Weights of a small GPT-style language model, trained from scratch on English Wikipedia: untied embeddings.
MLP neurons of a small language model. Each row is named by its layer, matrix (gate and up: input weights; down: output weights) and neuron, and shows model dimensions 224-351. Each number is 500 + 25 x the weight over its row's rms, rounded and kept within 0 to 999. Numbers have three digits each. A neuron's up and down rows have the sign that makes its largest values positive.
After each neuron's rows, "fires after" lists the tokens most often just before its 100 highest values on Wikipedia text that the model never trained on.

L3.gate1015:481548491501521451470478518501541505492523477514493509535518491457477493500500453482470504479477453513527478499483479493497462560487506487497497523511488532538521505545521476526535491490555500498524519455527472482508545509509493518500486480476515486524503505500535488560518496559450476485535484511522512499520555526509510530487506479515441504510533493517490508448499485486520450475535
L3.up1015:507470520455506504493540492483449487503467493520506514475493480530494490510524504551553474486493526553456520473467516484439531477500483481501503541519535484495490448436491458480507538514484505542513499488508504490535481553471447482497508477480481505466503485465502514486498514525480474514483500524535496456512519490537533500463456469499523482494503505498509523540487499485515465487457
L3.down1015:493476476537492466465516517494510509506459505496443569473537455501496503542485524519492470492485493520508507497550513505489517548527514521543534508454470517498536480557493471532533474447449490514507468495530503519468506482501533474532491490495572496463508478500464501456499506516524539442513516489504487516502460530498515476505562495476516507479523496487517530526510511499465501455502
fires after: ",", ".", " |", " as"

L8.gate1153:511516493476523493497476509542504530492525497442505490496497508478518504529494495519528526485535513511479478508509503503521515499470489472503492509481536510479479508499516483537459528469462486498514516553550444501448519443481423517483466492504501473468497505536515510524433542495524498474465497501493489467498521536464462486475535482514520519484507451493475519507543497470473554483511
L8.up1153:511509494514511481513512497461462529490502475489473473511514531496512515539529509518490480497527535548496498514506523483483535492525470519475547484490456482538480502494501501509486449536520539501521456506571510516424523466504466515499503493503501508488544474547526499510451530473510512478460490493500467525474476512500522491527485470500552505483522503489495536505516451486509487518481
L8.down1153:505463523501486542443480501511525506508506546515527541478509476475488477514517507481498496479503477461487480490504512501504493491515515525475510494525488475502510490483491486508468520450526519500490502510470479489502521520490471480511532510440492527511459531503520510502505464527490500457494509497509520505540497488472494512422512506538478469484513495471439478502500534516502493513496
fires after: " |", ",", ".", " ", " Length", " Ref"

L8.gate1313:407460497482461470477521537499484506491485499513482532495472457524487465503528490482486508516479438489481491468507491499485467485531509550528513492537486522494495521488491572506511524461529525530510481519487512485531492530476505503529498515506471499522462485494469544482513497507463459508557487518473507526520509453491534523501538532499500530476482540540517487501508503514517484499520
L8.up1313:525507509527478468514536473452540468507490526531530513492490522501473469490512530458478513489505459465514487492525480511513508524515504527512482496506504492517454493485570457486524514510493458501498496468460550493513493524501530521493506503509508518503498546470535510519518493502508478474561502478533487507519491464515546493475492542516530512460524520520492460460478522473489509514473
L8.down1313:521500471503533562509479508504510541451479503477476476502482485499508451477486510526512478465489554480485484507488493459500540488507488476476490502468483522483520483492564465493465477469498536505481412506540462497498523475515454486493510491508519509534503508524500503475475523506503500498487515505463522495505502487475506492493528477517499471503470513451464484516500532505498488539532
fires after: " ", " the", "1", " |"

L2.gate20:502502514511474456514506540515459523485520495502530496442544517479516508473497482498497535512460511505485436452486518516500512494500462542504532485461483497538504528520466496543505469490526469509494447496518533462528489499498503513538514494536504456514511484477494482502513464531509506506458487500460507465501524508471472500488445487478537463485497527549518525494478489459510493510524
L2.up20:532476514496489487494502493478468496523511489538508492457513488467510509494511483522535516483474457505468497474472496532485499484495533513473547490465499448512541526518547510493509486459528502474493523483520469495495501539516470500531496491526517485492502500541486451515503495528500539488493487508514458517485532511493503476477498467469501476471479472497462534462521493500511516542476
L2.down20:507501522526522496493518505480526512467479476537512476498503502501521501472461480510543516527503523518469489477548508519504492499518472531544464481472497536507479493465447503488477473506490471512478450503548493507484501464522533463493483479486515473532526491473527487473541513516484532503489491523486511495537520503520517488568446445513507440493471528444550525450465470491508457535485
fires after: " in", " to", "In", " on"

L8.gate518:473506466502465482488545522523498527498491487496522472522468465520490509484515521511477560508473489444492532510452515515500515515469506482501500488534471536464518536511504546445486492494512557463514480513524541490503487504499479515522573537509515504511494542552493512534506499495482469509506524462460479492510474463501467536497497491487497543515532511506488532484526504465478485542475
L8.up518:478505526510498517526499542493532516469525497539519508481484453485537523502516512503475477493532481469512501458494474535507454469514483527449501526508510507536447481494505464508519478513504526504524491513479489525505528448514510492483507449496487485508510493465476505527455470502514469523483486475513521499488476522524523471514534532548472509466433522505493489503506534539542537483510
L8.down518:561506495501514492500477497500510538528467488495541507506474543537475492513493498474499540484485503472464485479458499511509539516481496499490520515486519526482517472503511535493501485470456453486497499513497491526536478541492445512536511563505502508477500533552503506496491464499535468490514507491469465512547463503512507482523488477446534471482495505511495543508512540505475518502513
fires after: " ", " |", " Candidate", "(s"

L3.gate1026:495503471462516503462511431483478498451498485509496522534521529452498496508508526535487467530502490537502490491515498533531532523502483472500515486538518497536522501486533481480491509517498478520523498469535522497502518529485502488500482508444544502484445485497507465539545523482483444459498452497571538497512525502500495477549511492516516545531499535442497514509481481448527519483508
L3.up1026:530525470492491518503480502490536498494488483531535502479469525491528502498510506515477525531471536553447496467522513471570535488489487452511521454535478512487533499508483545504528529488508461477494524502517475478500511490478488483513482466505446489500459476524481482511534490524516476510554464523535472505451529498483496485519479480505442510475505528474535472548505530494501490456478
L3.down1026:500503460461503465524483489527489487491503495550508478539487511524499528511475478502482501499494497542539546496490533521504533490523458484534471507488443470513492483494502467495534486464504429503505487502501450559533486524480466475490458543516531522530499508520544511490524462471481516504576484508505472492482533479489514552527522520543522475503507492526475493513486486524527543465507
fires after: " "

L7.gate361:512480483520499469496434528528518507470497521476529530499499497478482468528499516483468500467496507565520513482480499475452480500505496465462525469492529487537515532518494512517481536508492539490539493534523519490497520512500504482519488520470534515494575528474493502531477497489506518533549476505518517527488474453511523470508468515490490476492462534496554455500529514451497449512510
L7.up361:517490486449534509479475487540507466490519490498508531495483551415516514542533451493502501484497469515472497478483522484494512467509458505509531483479495498517507510486490554464503544485525502493511502484527560501485509520475512509475522466448451498459497506464523537503475482541523487521531491514508494483506516513531476518523457482515528507472483446458498451532474498545552506543545
L7.down361:480475581490511528516510497512516489493536464489497489493471538532486505476509448480479479494534511533486488496489485511445474486499506482459529490515479477522508471559501510516501547491555486493515527497471495507496475502479501490478532508491507511472551461497534441481514510465483489491491525500498527540514507518515515537531470514521474485489501494472513501520560495479479487503508
fires after: " |", " "

L3.gate760:465481498525489472462440535512501497501544554480491490492513515495513506496490484511485515472495494521501465522503544492485500489515444487491476480494497496461503514482516513492525477506527511501540492498524504461482472531472504495520497445513503492484507519527516516472475485528539504494478498530474485467512474471518462468486440453518490506448467505462504520504477514505482459543498
L3.up760:512432513466467488501519507518485458491533498523466492556512513517522502501482480457523539485493522512514531522520490513530500487500502546438525463488498502467507503496507521539499511517503459519500498496519468526520496500517502486468523518483495507527525546490524471515522490471507499455491455493460481519501485495490487532484514514450533479464511523510481500458496479487562473531521
L3.down760:535458518495490517498489485519499498496515517527497537515506511480467522492477475472530456485506516433488488516482512488508508520482491531527482500491506493479485527509494482455538474462555496509452525489496479539489497484534513529517502518473495520475526535520509488502522474484549509433493473497509487549477492519488477492514467507498498508500536507478498505498552480538486457501529
fires after: " ", "′", "°", ":"

L8.gate293:502484469490527527479505523467537464476522498512545528545512497538478462481544532486487540486554487522504514486489525524449501470503497495454523477521467499505486484481510518498515499535502491556551500494515512534520510536491485469506519521518537492524500528488519507510495484498522511470562526470563484449527504491514511503467462523524498470536545488451498516444501474480523480501491
L8.up293:505479517527457456507526510486494500499498516464504505426530480451514504464531474541474467491484526533498457476457520503463496495499492466510543487475506518497493533509535460470495489513525497516453491495554517511497500512498503518477460501516501515528480478502503499500509433490513483485490493519512533506484509501500483510506456486517514501507520508531511521498501549493505480494513
L8.down293:490503492457473446484443490495478507546493480492488510481507491499530488495487528495491518464519508481466538526452578488520500478509489511491545497497470480518515515463517489538513475476506512490479561526499456480506473513460479504493521475429480482503500510503510522472519514464510503459530492470454484518513493519538482517518504532495490482516523510546484503470511512487540470515501
fires after: "-", " ", ","

L3.gate972:513495503485489498519481521506483484481499470479496503504518497479502517541547526489452506469476523460531511509472500504564465515490486471519505470517492494566466505484486488549470493500492488507514524491501530476517495503498502502456501508499463485502518505515468517522520541511541500544460467461492524527486539516474539512486519496518526480538530554504460487483473509505451532505518
L3.up972:506489515507526500528509533512473510487523494521521531517523530529502500528488507502518543485479507496498511465450472518510501523483476454486538471496462522462543499457538477481472506528531476503514507481465558493520498533499534525459509490511536502526478537489540482536499522496533481513494483523513527484489506479498492492521464524517555492532474478496476517507487489475529510434481
L3.down972:495536491495473498504493518508525522533505474505506537486529510520509527470519488476516512499516495509457515507472534466532469456541538479489425512474526513528502511537505533550486528509500493495527476475476489460466515509516498476514488544551517526472481452510468469535508456494494495480502521476463532520503515512532482503473484526488450540496525492591470487484491523515508471485459
fires after: " in", " of", "–", "201", " this", " that"

L8.gate442:504467553511486466460496498534521533529457538483493529502522506518490531526505462502511517508536479456513458472507503453526492500537485508506503518498522493517475474521543492510474495496523524465519490496507532522503498530497484497547505458513542505478511460501489485560526460542548518498468503537512510494531504465498505527500472516492515541539505460471478503530483483454459527518527
L8.up442:479514495451528491500452512478480481477525483489486495492495528471519495460468488507522468475495467522467506507485508490501523512525508495480494455508456484486493494492445504491486510504466521512472487525496464513507495508531541512477513499489504529525457500466545515447509514429537551455453475523463506467490460522481532510515486462484507429514473515484497491477497461498514469558538
L8.down442:525494526523500543537528487499523510541505500464497502486522527502488520521496493531498515457521510467494445491488492480538516506514485520476464520455536496482518446491525434483499520518496523447507542477482487518451455487524496463498504507492468518484513524536532517520474477514531524522488492493497499497472469511497561483490491469496525497528488453476476506456468517522462500534512
fires after: " ", " ("

L2.gate391:524507511514491495506472492520472523474522508455526523489505516532514502434512485499476517482515525488505540508490481473535538484509490529488536514500480493457496475492487530525497466526465471498478489473502492497514506515533508529486510477547484500528469496483471559481483511494500515495514508484468487457507505451524458528491507485527498507493504514499506494492526482514513480501501
L2.up391:496490496493502504509464439496519514478477491472516495477520493492510467478459545487503518469503502451509511466489426516507486509502535528465506518546487493512537506487521508499506502487522501492450500532500495510488491487505500484522522527464506549501514472524490505461503537491487531454467484537494453549460498493488503514492487516516500491514488458491460501534477482521531506500531
L2.down391:456486490489500541503511458523488510503532441530491485501477528506495503516523533482469499528484484500506504523505472493475504505484496528480537470479508526522485448492505518503545495488519461435523535533495527491462481498513520503498504539481474454500497493554513497530524513508449496509561502512443507524512486482502530565504569512468520493517447502525495498478528520517481496479468
fires after: " the", " The", "°", " ", " a", ","

L3.gate381:488478516510549509526500478538490503483475500458481515441467453536489506499511485494510509517520476514516531487497521489479502463490461497507502481517484514486492548447507510545476501461494518520489517441562531481532543516533550491494481443545477487477513519486444560533534523524515477552518495534498486464520472455496450505515483479488514466497502473533506485466516503492488541512497
L3.up381:481442487509509473495498537521496490522500545513488468490490524468504491512464504481497445512564532528474501494493478500482538458497511489485516495444513458466526534460507493503490475524459535496526472511496529537503476497486477540507507486479521523521470489533521518488537478517461539516497477520503478492505492502517461475482520516478548474524525512484484498492510499511484475529532
L3.down381:477490541520472491505451510471490512438540521553474520511455503543498520516506527499465536501444526458507491540505475501542519538509505473524519524520495504524491493480548492531541520487528465502514549508530480495523491483498547500524519464534520468529525493499470483509469486517469453527483511503507503509521462508506476509536524505525508534447500556489500532469529521522515507492496
fires after: " ", "\n"

L8.gate982:502521539485490463500549551480486480478516493506522493533508499579514480503551520500470529476518489506470505492484514519555500514516498553513477496511475470486441517510505493504436486505467514505509446499476491518468553487459486470514513474535506462510529490526492478494479489503488483521519484488518460481482472465488475538476481494505512486480464480520528501443519490481494509503498
L8.up982:471534470512492527543507513516518514471545534484493487496503500509521509472492512507432486525511477447488529456529474514500486481475518504449508503469516508517531518452555524479490512494510487485514518473530461513456484512462491500519516499518517493475488508520473509554535479498511507538520492529500536474463495560488554476531507487493520497531489490476477496483509498516502535469482
L8.down982:550537502549484476488483467485502514504459522498521477437542446489463455534554491488523520504493531482498551500502531438504481487493511525486521547489465469514503524529500504455491509496494560504495492477547451463486456481481525511520525518453469511468497481499491496540451554453522497521547519524465495537504534470496500500537485466462559538521539469532470517536447515507528512499537
fires after: " the", " The"

L3.gate778:518503506484453487508570519535486535488530498470503504457523483499521487476463490491489502522462451454498503491524555480447509506499507496495512494506455525571497509465499466547501508480477452519486518472490469515546511520538483461535509453494496484452471485546477465497497464538521479471525497490540475457522514484537485490493517498496509528473514497483498524471455515493471497496521
L3.up778:516506506489498536522489488498505517471516500487469522516465497466452525483480530509476511482471518475532485508517523470481503485548518496531549478481479457511517503484498510528517545495486512500490514475517564501536526520518505522458442518515479533487492553493526476532506498520504536468536490525506493463525470505544542411529549546466470488532506480479457487494533531458503513463502
L3.down778:507470502454475540484450482482503506471509498472540434510516460508541460487506483510485445487531555486517496514527501484511474468477502548450478520433503510502491479534531526458506497509484559498472507524521481495476455486450486485515455534525500485519490482504493504473494476483471496522501486515489468536479497507483507490471476451502429510503498477517502473543485515546505474505485
fires after: " ", " (", "\n"

L8.gate1244:525498513483487543503494503522495520479473487480538462542457465540527477546516492485522518524482454517506480463511512493512489492541498534496551478493472475523464494507523517517472517480478522524542457523493506481478531500492484492464476471511507501509482507520533511492530542512511557456490473481551513502536534517521486497543441481517504493494472503456501500507481477455503513535501
L8.up1244:574508567523472507478515484510502491504484457517529498510445489485510499492489486477514482507476482472457493479492530490514497434498461504490529508491492498510509492489509515535508489481500524534475498466492475524525484461509495491517498511517468522444489502501511453500555483497520508472504502471480506513534510485500490510508473494527458456512478499522505560502504528499481460489491
L8.down1244:541471499498508468470524505549500471503531482479526510512501455527491477481483506503501528500545454470498526489515534513498457441491492488509497479504522523492510532478482498475504519507522468536478535485511509513515462505461502461518496528497517524489483523506526492503521532481491488469520489488462512523551562473499508489497486509510488493503479495461541501467544524512534491501466
fires after: " in", "In", " to", " on", " In", " from"

L3.gate650:506503484503545497487469440496467530458506543510529541527488526524470441474505504490459504510503507510524466465486494487491486521505490502521531488526517496571532521481497519543494501543483525518489457485535481451510502529531499531455525519515491497460488454484508518535473532488479499508466501493499492472503536473500489496532492428572507470501515467487515529534479501467540510531498
L3.up650:514523491477477499495499463498470511514511467488498466502459529541481466521458474527434512488484544537507468438504517449529509564491513486476478496551484486490519503509491491495476507488503471517503513483486492495469541533497471512489516535516494513502476479525526485506506486487490486508502486472502492445506547523479472509534490490490482500499486548531530514508493488516474484501456
L3.down650:527481495490468505461502426523501554516471535457452494501469513517503534462516464490505493526485497488516515469443492499475524530474455510513499511495517504495493526501584524539500496482531487520485485466529530499492485528520485527533496517522473510504518490515463457511507510511517490504490492479472476483514500523455491511508477539485530478478493496510482452486496448519500482490487
fires after: " |", "0", " "

L3.gate550:513458488526492475492530547455485475517542479519480541482533492487505473524506489473539507487522492564518503438477488488500514474519487486470499505519466481526458476481447484536533521469507495513466489507492487514465493518502516543500500480484500518490469512494506499474517494530542515520456496514493468435519502433495485487491526499490478563489485505515521505492541438537482450498482
L3.up550:470480509534490488496500492467529526489504530519526535508492461481538478513492549533512507505492494527480512501493462536470520535490523474486516512503506544500493498485531501487503504505466519521522472481487511534491490516569504498554461530510503524531509506500491493494504477488522520482513515496512537511560485517477483505499504494508498515499504558517543485530486493497494487521507
L3.down550:444509537513518534526492496496483457526503455531517489518522526507512530493511478533530514519470467463574466489468515490491462481511478505479498490522522469467462478527446493472504495500515523485460564482499510518441503511494530515553472515542491486502458525511524517490470527487499475467479500484498450486502474524465523512482476523486433499519473478518447521516523521487522481509454
fires after: ".", ",", " "

L3.gate727:522512543503523492524479518469507508468482527510482493541526550472497474465491511485521473528554478516502494515500535491463512523515494484523491484509465489520483520500504504500479527535500516454553450520532554492477489490504514542468504511469513465470511510487454520527454494505485442494518455513532491508485529494471501486514444473485484518535500487470496484458476468517508499515522
L3.up727:477488473506494524538473543532489507475542445521490515521515534508537504553539511521538530521482535482513532486509533501560493477501495532503504519503521497522520494516465509501549537500506499506512529473517506519510513439566502491489488458462427496511472491513470512481528476596487478502522505523502469475512502489506489497488492452460500516489482466510487512488503503502508500499483
L3.down727:492484475541470553490522509520495497486521513521525506513498533490507523536508504469496512489446512517480476490485525519548494531499465463508515501488507486545542504469457473499524463544515460503511509503526464526519538502544467470506474480420483476517509496448520500489536488545489518473498529510523529486561544512474541485476525470466481501489512524520484497473497495473519503468553
fires after: " "

L8.gate609:508514536478480502494530485519526477482526480477541473453485470519528465542520511495503478461504463514502514516486532466462479495483497520521556478543526489463490511512509507484510486464510499478511547509490512545492527453509453502468471513505520460542525481543513470494469473512505490494551539469502468516472539471514474493496505535477488523469514533486471481478483498530542540495500
L8.up609:481476526491478493464503502464519491506496488495471481520469478451458511469487471508520460495474521501474516522482502496490483524500459494485522526464530472500486450549512507496491473498499492516513491494517472510539529473551513493477499482494527541495514488503512490509515493517508454518517505538501506469464485504494558503538540496496542535492492489474467495519515484509455468504532
L8.down609:481441498489505451534510499512483471523464489544490504493486491538493518487485519522538510559521455507484479489491473543518522490534513502495476514521509454488496474493576473479476504491480506452525526516522492467470539519500504492433530549479501520510507469518464507488489531537452496518460496509482484524516487486505511516499494514499480471538509498596511522482507497528482468515481
fires after: " |", " ", "==", " -", "-", "===="

L3.gate834:514534497459477483453527486535493452486497506486497449472530492491523475505506511510481511452511494537529529508508497459514561463459532500494558490500501497548499506522485499491524515544493496464551509531451500566499495489484481487533491466489483516524485472515506504502483457497483539478497524502493546513481504495523507519511485456540493497503480493505516471477495482435519529499518
L3.up834:454480508469513492516533513523510487514461518522539522474507495499459513487522495510513492529463473463497483468512467495523524489511448517446491476495491520486538490527506498477515512495537500516501501532465515486523504528473515495536499493515480534497507533516509472532487491490522485500501473470511507507499471512560477487485482473489460507504499519494454519535471576480476517488462
L3.down834:518476472464520515490538527507493542545492468531494532517458529496465489467545470513498447525522456508512465471525494503497513495485550474489527485472472476500524538487491524463478509506511524477517517476515522498515468507537536547498482509502541520499520478482510482510494517490481508505493503521530496498533498545481527483518543537497510508510489501498483474509475478482520493475517
fires after: "-", " ", "|", " Goodyear"

L8.gate120:497499481474499501472517497521476514499533492523529522503533489507517506559497523502475488511500486548509489462515487511475481509482491504508543460496508530540475533467506521532506511543538509510529524514539484513472532496509472501526476517494493516540533508492469477527487482504513505460467500516556539518546504528512508494512447505500520511453545514511515502468484478483553542444464
L8.up120:481484536470483510482505544474537518502454565486502515476473520480455517510499478485485508534515493491472485507482512502493479474478517478481525538491502524472492502517511505481508487469508509455512490499523513516516502507489525519472493520488478529489469516507511507466514488519478479507487511532433480462484497528444481489507518477504479513515484501513478550488474504533457474536515
L8.down120:509499513509504488481499497536493497516477489506490534509523488479501482454474515490488518515547487447536498521540502557489500494480454564469526522521482469467530513528560488494502515506507509529534458483512485541499507499529470504468538502469493535507500508520481456527476493512528464517461525469549512478523485529513507520517502514466492478474512487441466511524453512501505513510506
fires after: " ", " |", "|", "\n", ";", "-"

L7.gate1137:510494500470502510508501453519493446523497475519488513430488509513509466534517541485493488517506498501492522491543515479518525520509502557535467487525500547430496500522520489487480507505500508491497488482478533474495506512511506483497476466545492486498497496466506494489485488517519457497457511515478443539521494494509512457499512476521483522502479481498502465517494514478467505450528
L7.up1137:467498511495464490466503508478515490484576498515434451451517509464478474469510520491492460523460533462489478490495521494471532498499455510511451489510509501491475512501511487501499506447487454490483502532520452499501511530518464428507454472536525469495515510507507472504511500490482495494481458481487518512520480525501466493552501534523500470478478489480469485458536496502472487533539
L7.down1137:487512482513516513524532552526516446541484494513558525519471513470478479503525475545545485500447535550500467500454454522505521498486540544501516476499522505494475485537473493488503534529517529529525442522470517490483496488499504550507519510503509491513511523493535557525493522467481520532471558525493499521528504472519464545473511484508548500467557471468486496493480432485511518499492
fires after: " ", "–", "201", " medal", " U", " =\n\n"

L8.gate1020:493566532468496539532471522479512471488492488499499509509464493509491482498526489483503463518469476519500471486497519483509476492532512502495511477539488518492471495516512501534471556520522515486535508468521493481487537500486476472492497490517477499526485508514477510534515466539527539478482480503491504449514510500430519508542492510455515511475501523510488523510478510474484529498493
L8.up1020:515488512475496485491449516502480535519468519528528481529481519507524498504509491542491470478490498499467517507495487478523487502470489502476518488470509462488545523511494486464527494479537495468454520503505490486475478504528484489492476516526538496482486509522488529518546429521487506477489532539488459499497541537478460529476464459482509483483473500483518537468476466516498488473494
L8.down1020:493503507514557480492531463506522494512503526496538532475509484482479499503452470572460489482476507482497514500528489492483530516494505513483501524471526512471544525515580491483561484521500514497507543489492502466485522465502477512486448519509498512527466510538492539474476501496530503531501508500513491543487479568519521467486471457578489463500481485483475524473502484517527466518481
fires after: " in", " the", "In", " ", " In", " until"

L2.gate278:512504483489475482478505464550529520494518522486469522483522493531508484501506504504508506509512545521500482504521468466518477492504515504526501493529495514476483468539493480483490517488517491509508494472529444462489506484468485554437508523497477476456505475453436490510490527563487454499481505478483480514521469524516479483500524481462465524500510479478479503508519477495499502496488
L2.up278:541479478457486460520474497496488481491535509479491475449525471516535505508469513586493459476489526551459515472523541487482486473495530461498510502513492485490503509499517503512506485487455480552524500464527521502471494498481531479545499506489521508485470542546516548499500509482476475477498496485523503482531471476520482474465528491483451513520473541509490496543489472484556481512471
L2.down278:460492485492513467516490550521569479510560491526484534511508515494523491533455484506475476501505475470556510547523497517521504497458488488530485478462551499527459522528540480507481497515518561487504452478517521496506509475480515511494500442462467505483464509532537513475486529471522495526497495501516496499495526525506521516480476487492472496496491461524487532500490471478497528480502
fires after: ".", ",", " "

L2.gate152:532499508519489499454504506520504468528527464536487495508510493501477519482532482459510479513498502463476475504524499530519510492488504518494512505518518507471503487505474455532495480516497463573480515527534483559558506504506531497535438481495470519488500462465523503478508500533538502534483510497509469482508504511527493507500528474485480504497499457511489519475516481532494433521448
L2.up152:514451477478500494518475534507522463519482560496446509534512522482506507517463516524552490481513528513529490472474488476507478479522539522512474501494522546488500480470513484469478545533488508511487497482488537485548522466510512519498497512500490487462482542488507472456501522531461533513491496477512514466519503521488485518499508497505511498443536519480499531508489488513496514505470
L2.down152:455504512474498527501493541499500498481507515521514523539513476495548464517524535508493490523502465546478472543487518458528540501484483490478534473503495487515488481493490503461552519464498503504535537502465487521508474504465537505483484499485501476508539499493520536511507459476459478541494482487524482518463517493508514547530523506517456556463452520481523467499522539528492476497558
fires after: ",", ".", " "

L2.gate1116:484505505504543489451512534524505512484536495464484504453531497482489459509486508505497495502487466532482468465501507491540534501478520495492509523493470462444508512470489528497476521518483552541488527512529501483545527501482492506483483437521556488504501469515512499489514505482489514506497457496529489485550485458490469504476438474512548473469474518510509491501496521500488512457491
L2.up1116:489532510489500484546488502523484485515550457495478491469474460500505461491507503503509495520499480519552478513494546493533514483535517495518521523500504472519491524463489508535531496510503523461511502451466528537504485500520518459497541512530528537442469502520508486527523497515517532488510453495506462484518466477512471499513485495485492490499479473508480510512485504521462529567546
L2.down1116:498507509514492516476475493484471505507489515546519473454506513517513483482473512503439488536518540511484460500523473454499507508461567477484505506526504522499455530496551487474515500508553521550511505468487474501523540506473490467505466491486468468517481509440519515514491484503488545484462473526493511486470465515532478478530485560493531473450483557504521480459461516524533505518554
fires after: " ", " In", " |"

L2.gate1216:528490503459474450515513505505500517507510509461482491456483492501445484546575540522514565460509489496497469511471489514535479504505489471473488498526498509499470460490497540466530476491502505484523515486498523481543501490518490464514521489506496465489496497529482532459538503521482505525488444478489495538493505460460472523496487495506514507492496461507487513474491504518500531493494
L2.up1216:472518547529486500484520468450492495497476490481550468513472492497521479500503460506486554502466569541521489478539519444493487518492549544520499523475462512550520550501528534509473547492511520530459508537471507533514496466504468516478496524453512517524487501497534468523495502525500472486486539499527484515513502498512490518493456531501544514532498485503505500531499495549487538501552
L2.down1216:490496511503465470530522521472511523481465510535498529491501524538511500482481510481576516507537509546502514532518510482500481474511542512491483529521546534499447503489476546472522515496504502555539468506502473517499490475451496459505541464496500504495514478476476464464478461503501473521518485517514490512525535489502509466524481501537498497539520505503497478445488480507491539537574
fires after: "0", "200", "th", " in", "196", "201"

L8.gate458:459505517505490498481531510502495501503544484506490492446492505438543486506540470519470468498447522510492509471509506507455490483480482547486505447491469544534478521489515538518473499504505493505505527486498468515486545501557452497487493484527481501476513498502508490529484493536527459485484532492485517506509500490525462500495523531517514484516457514507527516487490529503536531498506
L8.up458:462488508462552519549509504443470518467470525477503478545470503515500525485521502500484495513519456448525489483458460476514490477502521484560537503495486487514522526466537530476524502531532489525503484495543491509485509481515536500525484510498492481537564505500506495496467527486525507536470488510480475519508513470504520498486478508492472525496536477506508450548488521520488520513557
L8.down458:485513473521515503488492505526455506516511486512486488520478521474525474550501463476526461503506565497501459509473523517515511485467504496494509513474470451495505518538479525504467494520475512487507548469480535478501520520521490463465506485502544524477467499480478519541496486473544504467464523479501517478498512461490528525503496480500455522456495535511489518488553553493495501458465
fires after: " ", "\n", " |\n", ")\n", " ("

L8.gate454:535470493490507480502499490517482490470477467516529528521483483553501511543509501488512470489482479475537513465483529488505499512511484503514521503499508510416465464495483476534508504459509551488483507532532509488488538504489491496456491481505466481471490484533526505444454530499530515558487521488459509486528486482464514455441509487503493525473493476470495510495464505520489463498559
L8.up454:525483493503500531496519421488540527492517516483525502489523505514550525526517447482488480519503508531469525498462509496533499526526507494491504522518538504508476469493559488495513461492485481482523489538510500508450506489508470447475510463503546448487488488511541532460485519480505520473488521483494512506501517503494517522505476479488499514528482549499472458531543489538509466523487
L8.down454:536507507495474517484489487488502493454463492521495492460519527495509515484513511553499503504453513426442488516458478497530489473528515450465518488445525523482494498473530530462535463496507504538496489500524467499515485531546474558483544507525500502463478494509528513504487507454474559450497498489481541502494524519498548472490508520511510525497479515523474467500540482448522499488476
fires after: ":", " ", "-", "–", ","

L3.gate803:465476528527515485521491501486512471481517490505537486489528524494549492517535491516501495506535528505547507495498532524503480467461498498459501539529509474528482508516508559522515507505502479491473482503528509497508493453483503514505473487503502495482499510484525527491518520535503488514487512519483507479483483507501471505513478492506518489508516499509523506488478518505533487504509
L3.up803:500516498504479491461504539525492485539532491529466492504504501477525520473486449480489463479465485458447465478487493499519549557513509557487564483497462458474506540542500476508497480523516476521490485490489487516506467544504508498514499509455498502503495504470505485478521464452490524495473464482510504519542462493520482478469507512462535494484519489473517464481491518509515515533512
L3.down803:469463514497467479523488486432489527506512515527500516527548517458505452546529525475501532519467509482536475483510469479501455524501489519439502513512533490466523473522459501483520468487479503502473524514516463536519478494540516483489512488498494503477556523558516510478501471515525465521463504504504451464455504501516480501479529488517508512527504504436519495494535511529497476529493
fires after: " "

L3.gate737:495501479486455441553500546487534499499520443487512518522489468485540495478483489550476491467484471502489505498504562504485504545519514512542520465500489463526513492503528521518549505518528546508546504486456513478506514512520537547534513473478530470424463536512497523505469462516472475446513470496546510477531483521495472498500530496525473504517531529482473506476467472510485519487482
L3.up737:498522519487526485495496517522501470539490506479509495495488492494466494475502479539528503521503429496486528478458515513527494527474480519507514471507521464522504482510468484509510502513533546518508509529508536540519515493492473533464524514478536463465490493493455490511466489508503533519463497502509545486514508517465496524543506526501482512534559510528463516521463503487482541520482
L3.down737:477507507534508522457497489481470487482509535493503474518490492494501510511550467488508490496522500511474470532484477483532526507521503512493470508439465535500502498546493493485481466486482406513521575505515469505487499529462519486528507475481485465510507466506494512507496501487486534481472496534514468490490513498498466507502487512524486510540475520513506467524505516527496508472484
fires after: " ", ",", ".", " |", " pitched"